Weights of a small transformer language model: tied embeddings, 298M tokens.
MLP neurons of a small language model. Each row is named by its layer, matrix (down: output weights) and neuron, and shows model dimensions 128-255. Each number is 128 + 32 x the weight over its row's rms, rounded and kept within 0 to 255. Numbers have three digits each.
Before each neuron's rows is what it responds to, as a language model described it from the Wikipedia text at the highest values.

Verb stems before -ed
L9.down483:147115148163148172150086171131163178097158161134157140142094108137130144070144183145157118173070086153138078141162120137089185142157155172138164116162103130131119116098103092106094196163118166144130147096169125118080108078141147111091121142144110151093110098144161081032106161111131143126148148182150126167097104102027107114186098099115101099156121151127146122124158076104052095119123

Start of proper-name titles
L9.down105:118115150094116087144130099151165092109110082090134114068135102165101098099116121144134048091082116142129107105160087105096155131089099105144116135156123179119131095113116103129168111141136169038157128113116148123110132144157126076164180118156144129130095123140124092098126110140171113211095167118169112155134064124138156109087094095155170092148083082158056065052124149147105163102161

Table cell numbers
L9.down205:143171127161118097115125068134111151132119127140184055118133161155125163093135120132156108094131084083130113152125142167148096116106099158129091213159144139123125146110157077111138180171093071157117160128091146181133140029100134109133038101159140105129146154087092086090170154134163104129118110198199157149128167121152123130122120099156118098115181085093117161124140153144111119130151

Opening parenthesis
L3.down629:171181123115149138102080166169173135150149146151103179144111167106100125157143096137084146120089131141138150129185087077172113112153091107132108147156113153119155093201094071132147153142158102141174079104116135128122159081085103067160163111095105123150174091134157131129118154204142162176101163089077098136143183167128161088111098156100060153113107064122108123119142140095115124134131

Mid-word subword fragments
L3.down975:138112076125112190105118123192146149158208196132152108210089076116103105123097134152076132197170169133103092066153113142136113133175133088145055068166138110173125159079165064119128153180120130128117113120171139118127077159111163088090116113063175151162137126106139129129146067180142122126151139105099111139127142166147129107125154097122154105175157123170086115116148151120145135122205

Institution name heads
L9.down872:142099141099091145184160142118155129140131168129119147131168115131068129187115125119135069139187087098159101155199063129153112133096166102144100178185113142125171149145125121155147121132114097080145068140167202168158156096121074095064191062149156123178122102124109125095113107110082116109088129150160117073173109173117168130154137161099130085165057140141087101091139126122152131109125

Plural -s and name fragments
L18.down754:113079094142089174146145074120196102110127159087109123131140142097163181061063129115096182149159103110130102162093041172146108150104188165151117081129118127135155114085129091122140109109093111153131143150100092123197107119122139185157127144108104166155124118149138105162112123090126106114117120161177157073126119171072099135086156136119102139112154170140182179112135135148159126094110

Proper-name endings
L3.down642:113104094142157147126172117153138160148113121172128097127230116127131099117190097136103234132082168219145114084076159112119054128163129145119098123142127096116135148130173091132139108147136133121088165129128137057118145126103052066152154101085092078119146170120144138153120089125109108179080105185094107113143137111168109120096154138146163126128139135184117108182149162126162108142139

Temporal expression words
L9.down768:131139125120057072172104093072139076147141103114111191165109125132136118179119107136172173161151088152105127096127119137190143090110132136123066161094105118063167137103095059137111104146105052131156096120131120145171121142102174128148148179200095173118087118113075128100147123152155112134149147166167154072147133125065115116138113092096111028118137194133034111137148106165085127105124

Verb stems before suffixes
L18.down275:081152100094139116092128160112134158146148108178133124177114164167147092149143056111120085139134107157139134132151175134149102109101103148122152101096200143121141112174152064134096098140141111135159099141098138177159097102141145080154118145165171105163155122129139129137136176117126102127059102170117073061133119135065081180124100165135061159144095124114084115116137122093135084115069

Proper-name word pieces
L9.down582:134167121166126093166152103118085205022104090112124103119155120132103145180132101143192074162064088102098181160101150158169152142126125121091112186170132111159132108136142103117204137197168145127041112115185091076148168110095113151010109138157132134134111127137064123097138145159150095121118145099161181150129082094114100188176128154161156184181127127173105159135169123083149118105142

Biographical birth and place words
L3.down669:096104148138152152069184121161143151120114132122102130175135118170126098173090119064093111172098145071103105150145028140146123095165160115137138184152173163111061110101116146132191136134154150132089116123149129153125102131180132135101173085139131096173095140096163122127152134099137112086166143213111161102098194115121123121106153158180112152089074108134167135103156138132091118135131

Numeric digit tokens
L3.down112:102168125116085101067115142160137133132099097130106159095158083194082126095154127119079125123115128092080112075127191080087120104119101177125136069143146106094134142081114123164141138121158081113118132090193099123126095153095095098141146137138158127109079139087135140087202095119156156075108080167105139115167118148134084145120167143069139129102134125212143137172114108149156150157142

Word-final letter completions
L9.down291:135098191155139150121167149162125088152149077161127097085142118188144099125124185077093145093106115186116067069118137176164139157092121105117140157144160160151172146128114153124154129166138099121086112121092163098143149123101127102123103121132095096123095095116131154168153096100111106120147190088176167093153081176114160141068172166114101091140142159120141114100169125052160156201116

Word-final pieces and table cells
L18.down44:084122107109175193121164064182130057138136106124171138164145122132137176066122142157100117101151174129098122188141114142158125140122150119164114125164101162106154097083112137153175141159159160101154196087162088084117103125088165143114068127148109127075151116145113117153165159145117116027150056126096107152126131133165104160110146084138079126098149100108042085114150140065141109099090

Mid-word subword fragments
L9.down626:180130199147146076092148155135131129121144135180185143117140090155166102153032123143133114085085128163150112090149112111108090142149123081178141040180078127129147168085152090099155121099127098094139087086151111103103115126175130105094088138134156100180149079094132089155156117154118119132140117068060146154182086121159111160105105142135117176163186183149148156047154159128164128164131

Mid-name word pieces
L9.down60:150119159129102135139132077125114145151147162175070138111065137120123134075178157113145088074126125086148134098077112138152117136119141163167166167164124105092135117100140132140133138131140143152158112113110083107088100089062119135086125114120110119212108124110132082149067129086100118068122151087124108140138146054107168122154127096179152192143093132206094079133136118105144139144100

Quantifier words
L3.down390:139109145094105082129059162163118046113132117068188034102140138150164169126178125101084104110075111062090139113151135126063127101131126123097073094110097142125132112081127158126129121153169131192141144156156146145106132092124141146084138138168149168145110118156115080148161134125165118101064114111107114088123046185150090099134147098134150145150114053124200147152067154149193097121119

Military word fragments
L18.down167:090129099106107158150140059118089120116092101084151146107130117120110108158118142179092147037084180148107170131122063096102077155150130086118115143156122125151179138124093177161117142129155094105156229092128157139089159147104100141174101220175117101154147088169124125141098178140111112169093159093106165146123069117133132136089110162185072142073092091130064110115105089133112084137117

Mid-phrase modifier pieces
L18.down94:128126133100195169082131144127154094077102188127146130076109082171105133073188121197102161120071103145140096079158158127139053199102141153110109124123111077139126111172103192099087116089130158139123118153130185082157150126163155157177122114087134069181119172113114124134145158144131046098118090080095107099154085194135165134128125138115135112148162135137122121114138116111164186169110

Mid-word name completions
L3.down144:136106139139214142139106165124164153078185120126125132149135148146123088117170152141082080167066084154115142103154091114140089141077154127100136176114088118149138157166132124148132130151099122072146094118046156123114123132160075119102184131152134147170068128148140191146182070135097149130085119110122101152158121116108156126102145129078106136102137085137209095155144169197167094124088

Mid-word and mid-number fragments
L9.down24:210160153129139118144116181140168099101137091091161188099145209139090141098203089104086149136134146107131169164117153103144102176080184112139176085134101130110141173113112138140163105153163097107127197145090144160089132089125112123103150140126093162150097196160128134145143237120088137147198119119127082177137108126077087166217105145150111151124139103168150175180103109131127170131124

Final name fragments
L9.down821:114085166161152134175107142154132125107056124090105119142143181137139091118124140153124065149135037177103156066103117154108132142091168133128162092137122167100156113109194172144145108080100118112121054107184138132059131100124187115088107137106143146064160153127117172182166115146087124122134065133127198152149139187090126099092113165126058119115147141074139165165161094062112092122102

Word-initial fragment tokens
L18.down433:135194144159172089133094146093163158127101128147094105106163164111097166165115133082154115130124109090129145109133107174098219121133159158102130134115178162116119113173142180137126155100115142104129165078165094195102131090168097150151176114103132112141079126088109184144124164114150174206107120095127137129161134081141084097140136101127132138161071141070054094166146141135156127077177

Comparative "than", passive "used", L-name pieces
L3.down536:107129128158133126125147154130156158126169129155117133199145134094151083109097088174062138147127173116149179144166170123190126108209118153106153106152171157130118119109078060176155081137104111110174094118117111142116131105165145138054093171106096148137119107176125172176096061074105121120147098148149119127132136172176093139116115144122154137124049095115071148176100086148143132108109

Two-digit numerals 10–18
L3.down891:112101077145080126128098135127177169199103099121147145163102175150089129122148138129086165167138186112155169118157152106113150126151149118122124162153125128094152137173164116117121104155154079076095157174177125175163188106113137095104182096184127144159150116169160161125126151153137134070132089131146145119115150149194177109106155132109135092163101113174109106112139139105109134195149

Table cell values
L18.down839:088132104135120095099114128069090088096124134074156126124172098101108090130128206174126114120129088136086102106169133097030152173150209138122108135131104118140158151146126157155126112124135114107135140138133122110162129123112176157109058100139128083104140089138149092150091153114098191051086163152138087208145159160165126121115132133153116111063114143160000143050145145129125153097145

Start of proper names
L3.down740:166134081139110093110119109154152123133135139174091144170109111129038098107123110093111121112085075086197102185152120148089079103161095115133147130189124150146107128193136141169151133163093131079148104127159156173116076100166131044118165131100094173094112121167121186182161134146224090121100084110149194154107094160105187105144115144101071136121097121184139098118131121113039148162062

Word-internal vowel fragments
L3.down787:175074141165128062121104171126114107068121116131144100167134071110081076173136084106111151048188114088179187114149113177147194119160104122093124164094139165147123144145138125049163114109155080105196120101132112163086128159130084140105101082141103113086133133126119192142129068210098114109151139129090140113193162149108111136111102140076122112071099102150097125150142169119110165090171

Word-completing suffix pieces
L9.down862:127159167161107087149152120089126159057175099118110132150131100075117204122139115136125108191140111152084186149123134080052138104136112031154092103186070123060146135144132116157091166118111154127111180138150218154105164135090138090060122161148126163127066154129127080096136182100149055060123094166144186137098157142129130202159131088109135101103156147106092178136138116120089122152119

Mid-word fragments and parentheses
L9.down369:096055153131118106133099229076105186189132130101071157154098124118132095139073106128129128157104163143092179131162118099080118164124125125151197160160089116113114109076091108110167107133125128143125115123082124113164090041144134163098139171127171112147132151104133161134159107213130178148131087130136133172133169206109119153112177105128106195132080133142106092115094157107157091144151

Romance vowel-ending name pieces
L3.down534:067169145140119132145158106150131167161119121144142110111174126118130135159104120117076120195178149143091182110137080125127144127197095086057169146128082134129167141158143159086142109155173087088125128144095174228095090123089092169190111144103206105092130138119107078189073078156116095186100127122166105130203136175110121081074095087151137077153128109141183125103142146123121087138163

Location phrasing, word fragments
L18.down368:197098106150101132119133144099111106103134126148154127098157132163155135136071133105118094111183119164142145172135149146112157149149119047160180091112148155095139129115177076167130091196171124119135121117096148176159114155138154102126130147054145149126099152100189151150132210178178116105115139146162157108110146176139120147176110135106099126101170101063143143126126083100112128122100

Dates before year numbers
L3.down572:085131065159093055140160110115082121111109156139094172129061135118118141132191118170124105153172115199113140079143105181140131090131168154109109114163106135159221101145105153105109093114131079073162061118120115135125146088094113103179107104169133133099071131154113120097107157158158166135111105184165163085146087119123119152093189121084137174147084146127107135117153087149056109110091

Dates and mid-word fragments
L18.down416:124189088140070127105104121131098061116058154062166125058090162061135069107122090113125185085093119070118179148152119107144093124112155114100179156106101100109166120081158137120120143144120137125147152158157173123116165082113110126205168095115145097116097111114083123089108125093151148181112104129102155136044106115106083125191097124113072049130146138148098011131110116067159154089112